{"n_layer": 12, "tie_embeddings": false, "optimizer": "muon_variant"}
MLP neurons of a small language model. Each row is named by its layer, matrix (gate and up: input weights) and neuron, and shows model dimensions 368-559. Each number is 128 + 32 x the weight over its row's rms, rounded and kept within 0 to 255. Numbers have three digits each. A neuron's up and down rows have the sign that makes its largest values positive.
After each neuron's rows, "fires after" lists the tokens most often just before its 100 highest values on Wikipedia text that the model never trained on. A number after a token or word is its count.

L7.gate1168:176174134111171118112140131109132156163124048144142133128100165161089100125131193113172103115109099138175149161169093117131110131162127071151123156078153077128109143134177051150149146163148149121134215180121129133133168118148092186136140100118102145136164161037082095107108139101162068068137087184112129151112191159084139070154129128061134144177090165148071087206109142094112130115075127117112190110121092186143155132107117114133099140132122138149140140129150109104113175118130127087102159147131131173143153166155176188153146112086150159070049106156150094139153146131139147176
L7.up1168:154093201166117089087114105138131144150093090183150123107130150115158123176086142151159092125133097157128125102146104135135132137119146091138138164092145104095156120180143115088175133158153127123107154155176185101128156140119079163101171098164070088149206185043093129093128070114174065145171158183121069096194116173121159111145157096117191105149097124125104150197174148113129131125127152124164102104090029158167132178079070078107158168132189142120113155131150147147154131126071129087136117166129097128126125138207099148141161126121106148083098186154166112093173116100118133127
fires after: "=" 68, " =" 32

L7.gate1001:058094165141104136188102082060058093101153149154142107117080159087153107069104168147113144167137101179168134159203106105187113128149151135126122103105108100115138095103148162099072074097128111118164158177182194064153052087182108144117147119063110137134113122120135167103115100108101131101126157130160194093083164083148174133117125149116181138169145080078108126079141110061213131102113113063127097111096154187117133139090082150123125168122089200149144137121114126149112182104181111144120116099134115102190137165093189165178124149152140154168165109193092165119107117106123124136
L7.up1001:165060138121150112125165101100152129109099062145113134153106107151119129135129119151154182149154116165096142100138129128119116089120104137116147131193164140115143132128169148137117129129149140120160130102123142124118184137155104087109145086184124182156111152123156185158129175130148139127119093163146120169135131192115122126121170145194161112099110149083140117132034093131136172144085132155111112093158120146099140133183153126027085176127115162156146140157119117149091100156090129113162158110146112113152118144097187105146069110111151112093165101120151109104147142147120079177
fires after: "-" 22, "|" 20, " |" 10, "  " 7, " (" 7, "=" 4

L7.gate1009:103113109078175096186137089066178074087176111125146148108102138115111127111157102122125147102196080120133189144090107142096092160125064124109105136090142081165090126066104141078121164130158163111098111148109162116142082068151116061135152144145126142110080138100151130185089202051075221162123101081142107159086069112166163116099124134169136136113164191081176096076101166079189133136115175175094052129127168190144135155159152149139154090064135128118112113079136074113119166091133207143170077133090121128109049153121152175101131148115118165121180108114087153143142100131151143093
L7.up1009:123126125170070167146134076100142134096166086128115139139121162135106199164164165095115172137214162076087186086124147109181142147121130056162128103121115118072125107117171156099105165139123168153116098120107156113109107118141121143147092116130165144128104118151106175088124131138123139133115108169102138114126129177143112134125089162119050078174109064125113113104064136134118082103098149111085101100105136136057139133120165150121169154111116092152149187119163118061143174119123084176124150169134098158077092144032118123082140101121168089057112142190172096079190139072104144142
fires after: " |" 24, "|" 14, ")" 13, ";" 8, "," 4, ":" 4

L9.gate1021:121164093130106119116180173146106112040136150133137113127096117200135113139087083133164150176188138169104101125145118135130076163102141134058132130146111100157130067106189136108093188121074134151146069081076129061167060126098141166164116203139097135145084102143159085133109123111160130123157097118094103147171130136136127076100114095141126132123146115105148166171087060130123156184118046154152075127152067114172160119151111090091132162148170137150137169089120078189154095084118119138111131141186074136125129145143068157165129117132187118124106133117144132145109098147105145117
L9.up1021:157111081128110090104109103137079093120090127161107108101101071216152132120132042142158181120125082131134072143140126204149148166167123138090133123114138143073112203099201098150174123148107164135066149191162107123102077163109126119132073139157115156137169128144144171112101135117125173136137187112131128158126168131122164071115120141140143130156140172131145101073117129092122107116123050108153151164143101142095062110109200089139137130074157170141109139228141165114120125087146058101123143146126105148100146134068056127127139147150142109067167111171042166108159148131134132137
fires after: " the" 44, " on" 12, " On" 5

L9.gate2094:140103107146156147118125107176100073170158157096184204131141124137111117086157124103151125084085204172120173143154126132171128142146103143106147097206165114111091095111140168119177122120180108170112140126094124121114147143123182109201136131111137180114161127145072102094138126206132116113164086147143168123077103134143130142122150109097106135141202113176167154136114106142108112158122109147104185177108111061157112141154131120142175158170048170115088175085089102073102175108191072172116167146116149127182118064101156143155135110133141143164063115119153093180163134112151175138
L9.up2094:148122154094116134137091129125080131193172120098168082116108120162120104103085085141136120134228143106115156170171163135061112122181156141165147144149130123172141130186159130176118135123132179079115118102108134120149075114146123129148110135045124157107092083160126132100149102255162134087131112096140136139073088107121162114188205129112156131112173097093123202111110188120103085129109079156152135151141180191090162188110082136193095145116137094124128112133147126137153128160109100113136153152161137105158160158089124111106167082116162131102132158144161121141149153146098089119
fires after: "|" 45, " |" 25, "." 5

L9.gate1811:140122150075112137179177171179177106112148104121147188154163139136101130143137068104167147114108148161110096146142089127142118127125177095114052105088105196112105136117120179114168127159092188109169139152103129125104144124142205228139138151128138124095139137119163173134109111160133142122146095160152068149074173112099128095078106113110153143112097212121085115133101116139151074156158110121201122163163150108119079137152156164099130153114158118145150126146081152103061083183090130150115223052091078116112149118190079174122184206097128125148073187152203145070150118132153105120
L9.up1811:076079059130145070156102132107099028151127173133151063144138118121165160098147107146006142126063090138130083098190171103137119136146195116142111107143137190119084181126133127132114140110082177145144145149176171151093164143208130132204106098169147118133086112147165131144090126085097104127120096166117108148152133118138133132140128159198135128105165155144115106154103123122144131153168162187116132154130078078129168145120137101142177136194169114135182108096052091136179140164115122175119199135079087111061139131094091112171151159162095151090109096210175148098139202138157117199
fires after: " the" 48, "ti" 4

L7.gate1688:141146141125143137065115071118122144113113134107135159082150156102121088166182110063196137169117130120189124114132153183163106084210114106135150067066109120182143152166132150093119143156120103130162155132151142120121146075127126161125146164174125098157212167135169100201096094160161103057146087196171156151211040166063103121118131136077096147132095145089136140186083177131126106145116087088154163091081153151147106161144109128170074159130144172113025144096131144174176185140090121120110165103086194172142089179140152098124100108081129135106147149153158090129135129152113083115
L7.up1688:124105146097185142159135136162096127104120106170154215162088122175143150134123114117169119117162110127124092079142146051099138133057144155145106145099112160105127127140171187159076092189178140134163129199085167145153133122143125122115138115196036098148199146123132097115088049034129089169129148162123158196123152131128155080153127095147186083091156111119109132116091112119122107112093109097150108103142098126096141136107148136128059126102129131160089160139132115108126162130086173145094127207151092086142130127120163146173107151170127154107173127125110169118137144148092096132
fires after: "=" 64, " =" 36

L9.gate726:102152147075095098176153155087119116082110182091174166120133197043093175097144105207155152092151101120121141092133123152135087148126150118138093167157208141126084171152185161159183100101117125141121125155143150090132109082164166147094144080088136121090122142077156057152105068104127092185091130136157155145171122109137109163128135146088120106154099097084168152119126164116109159089150153188125065155158156130115122172141201114113104138082151105143133196159121130117085147137129118116155177152156088117134169118118090061176092135163158148193113127155075167126113102152136143086
L9.up726:067152108117140179115133106073099139120192189161101118114160142092128152133126179113104111162106104093110156101091137142148185137124171154132113144159061077100143138151070121122144184160096144127111181132104143164073142152131118099099112111142139046102152153137135157158087143154116131129121095095168085146171144112146148093145093133124120178059090059153148152148131098145105125139127095128175151137061160160086143119054095107173094153111084144112112145108178171168132173104112164150132116130142110152065125105121101098076209104121149146131066094135107089151131129180116125121
fires after: "." 25, " (" 16, "=" 13, " the" 8, " |" 5

L9.gate106:126163148095185126143039176189175099156106134171163174152092094145149115190125123129164142077125139133103163156128117101067145134111137107154123160092130081151135135095102076135142117172063105048127122192140132047118115140138146146152086111107113123115168200103184137136133121171136119117109071078143086096151174207143087109071140125111144092146096103122069158120065174136140101135117085132102147144172139145195100091100096106040103113079114150191105154140117191180113125116091100191120195133088107100077118179114167165143130094109120107081172157156085070178125168138193124135
L9.up106:141202138132153074156089102126134115070154134122085078155140114161110172175129124119136135120134122106145099072157137138182128116124132186112111045113085173132076149123111154107157092111095114175139107153152098115162152173171111143173067045110138118149152087093088177076132134168099154123114143172116094161062120132140126141140141145074122173134113142081159115132110171158151085199147141188196139159129144094177088160068145130125162045149108135124151086153176119151139087125136099093164083114105125170167141092113127130134087067109096086161067129099154151139106178130125140113
fires after: " one" 24, " the" 15, " of" 11, " was" 4

L7.gate181:171135122132123080097138100144121108202167095112073147080132187139135111155161193092202101139185105155224084104156158125125102118107133160122123121120134111142107153165136121102108105155178126093119126137185153160147119064176142104123144114140060134130126165076155128164109143133116175105101120173199125151095156078155148164119010161134107168111138091124164139123116102113108114122137188170109126133094100129190129184035149114196162157111125134100159132115180118112176118173118161094143100163162129114149072144153129136130166141113159160095083080109146112161162123131087158126
L7.up181:139096114159146089085216153155128132159132086110158101107116145142162070206120128164122145123125105144097109117168144120157129114085158101152134067112126095114091159158160138076159129170099128130153094143163156119102083100164123137122167117169090149092129141165179121132133124144152091091147108139103145157135147127123207076138190089130127158180114098114116130127112148153155129096130151154120139156122106181162098165066093089151111186102188126087136118166145106123131134112123190054112126126182130160143141194112105091183096143129131127093144149114146132142133142104091155177
fires after: "=" 78, " =" 22

L7.gate2064:144130137178142093087161113160090187171125060161135108071149157172168094164136160163163119134111126123212101121150066154171073119088137098140118094099134116149134172122141117099119141180149122139156177153148176112152100160171122206078156166155017105123106151114137128169135132116157103119131145158161110165163149133101139078132140092097116146164128109089078159129099103130102125117134153129098118131130140155183103175065108075143112164085107148135158140156185100138164153103101175088135158133169128188113123184161152129123110178118141129094126131120103097130146104118132117166
L7.up2064:121112170104155087071135085177103163138149078078149142094153201147179104198082162116070128162116124150151101113177138145146103121121100118127149120113178066118157212136114145104146147074136143163125169195145133131128108133194112162110193144131103094092101104163118126126093098115109074134130130155097116136132179127135169125114146109111116144143147106094151148124126120132106118100166167177153101132125068201145135136093128068082108138115172115138143135080164114089178119143146164082198128188160104128127156152171121133107114110143149111105126092102097077128113098140158148140
fires after: "=" 78, " =" 22

L7.gate1063:146104123138186127082171104160084157119115114143137106088116172132214133150123115111162144179143105156192071107144083090170082149125143109118092142119162111110154116134155098146146108142128118133149100175102160103134120121189186068087150146155116099117158134108170152124142100133164117073124160153125112084143115119076173118159143072078182108185107144096067199112074146164143129159148143131087151115167147130131138158116135112187113160080206165176115100166185145063144140126135158065135138129117115198101089148142171135127151146118133166093141060091114165092070153112070167153
L7.up1063:150102147118142095132193149118097174147098049132118131149135137134151087159087095111109141121109137131106105117174113075137119100126166121112095168118128107159164094091153136079164172098172143097163114178079138097093106109207166134137151130168071118157162133143142115100178120157106102126111172168111151138136118105090188120153197088113155132139107125089109195130130097141101105147148133105129197085148122158104118206100100100168136201112184087155107140144195116079143134143117129086126123153074166142102116136134135138139125120103150137133156137082119087087091113157090159133
fires after: "=" 81, " =" 19

L7.gate2036:123077145136124135132124157098133110123111099139105154084239156164131112175116131175145148153123135179127106115140111130166103157116120122099109145090094084129091133115153181130106167109153136119135139158157107064119130072181107095081119133114114122176099186100186169148139107181090152124130140108081178113154158156100152102095141079159179142096086126137112129114097113109145114058118088146044091126120157185167104198147117126096174128128072082126107141112132167086112084151098092143190117062093135132132110160147164176118178093154146104115135091181166104157023184171127139154
L7.up2036:135131140157148183132102148095147130138137098163110082091116150167139129172156129102120101170137091173083148085165153121141103154136140062108055160139130121071215115137116157150089160094116155133142100124125123145085087035124145158117100140155069163126083161125126150157135146174146157103156144126150193175093116112142155135188118140114108149146127109084115234173119127110068150097181077147134132108057139178133131176056084078133049176111107080100179131130207124115150136198060100188109095165134150158144093131140169113185099167096130179132135095155082146128111164156115113147
fires after: ")" 66, " |" 11, "s" 4

L7.gate2165:113151148157079126098157097163157097152150118137159124138150123155109087135127184126128154100134126170096132122133118078124150168134168090140174146162137128096101166166118069133114101140136112128086117126090138128122153136172084108147112068166137142154105138132099106152076190123106134149148120163119126140101130137095162113167117137175074161130096154038132117131104126148081107103122096103034171132087076091181176156115131061073122120089117106104131181155160103155117129081089146081085147070124105147097119180178113144193143154172168215082140067191120120118138088062141083125
L7.up2165:123130153046123144109108038096105150096124150129177093143111067125111088111142099112123179133134087153143148170157153151077093117095114094127098199063157141113186097093113147127119167144120154200117145093150133141113133163082117148110168077211118077104170125164191172102117046166174114136145176106085115157114172136064170097155120131127113156140113148124114111158127122106103173094118177076125077118127103142141129096109097070145111158174131113082104087155120093116149120128163106149105186132169075061116148120188111153106108112167092175122107111146114117120177134119089070137
fires after: "=" 63, " =" 14, " replaced" 4

L7.gate1561:168099107115113119132050182095114085109114092136156092115178157082126137190133152115143148146157088106142141111089113160128123147142138143120078124214140118121110132141109153082069094126112165103105187166128133157130118133149157061097126091134133188139116164068137120146109164104123130106164181190139082164148126068187135123120173126140092105109141134189098104167109020056128131104122108102182081145165110154158139117170175138153114168130122119056118135129129110173139142189115114134156158096140133115086103078084136132110167073079120149171081151113169122177098100100054124106
L7.up1561:122157112046174161152090131161150147121124108104142149130095107189137160134129073132110135103100082149057128102137132182125128133109106140040103105087156163115148099171160152086184082112100140121122055125168076144129159103121125088189131125098140125164115226114098154094167179144182120134139139100184091092146138100117080118161112116135165105111182103186161168142139143148078094126149142158136127103123140094108097113103136079134119087070142147088093136056143143188168128165150178182142144148114145112074142136123112115189142141125113141121084153121122141171199098073152149150
fires after: "\n" 22, ")" 16, "\n\n" 11, "=" 9, "." 4, "ical" 4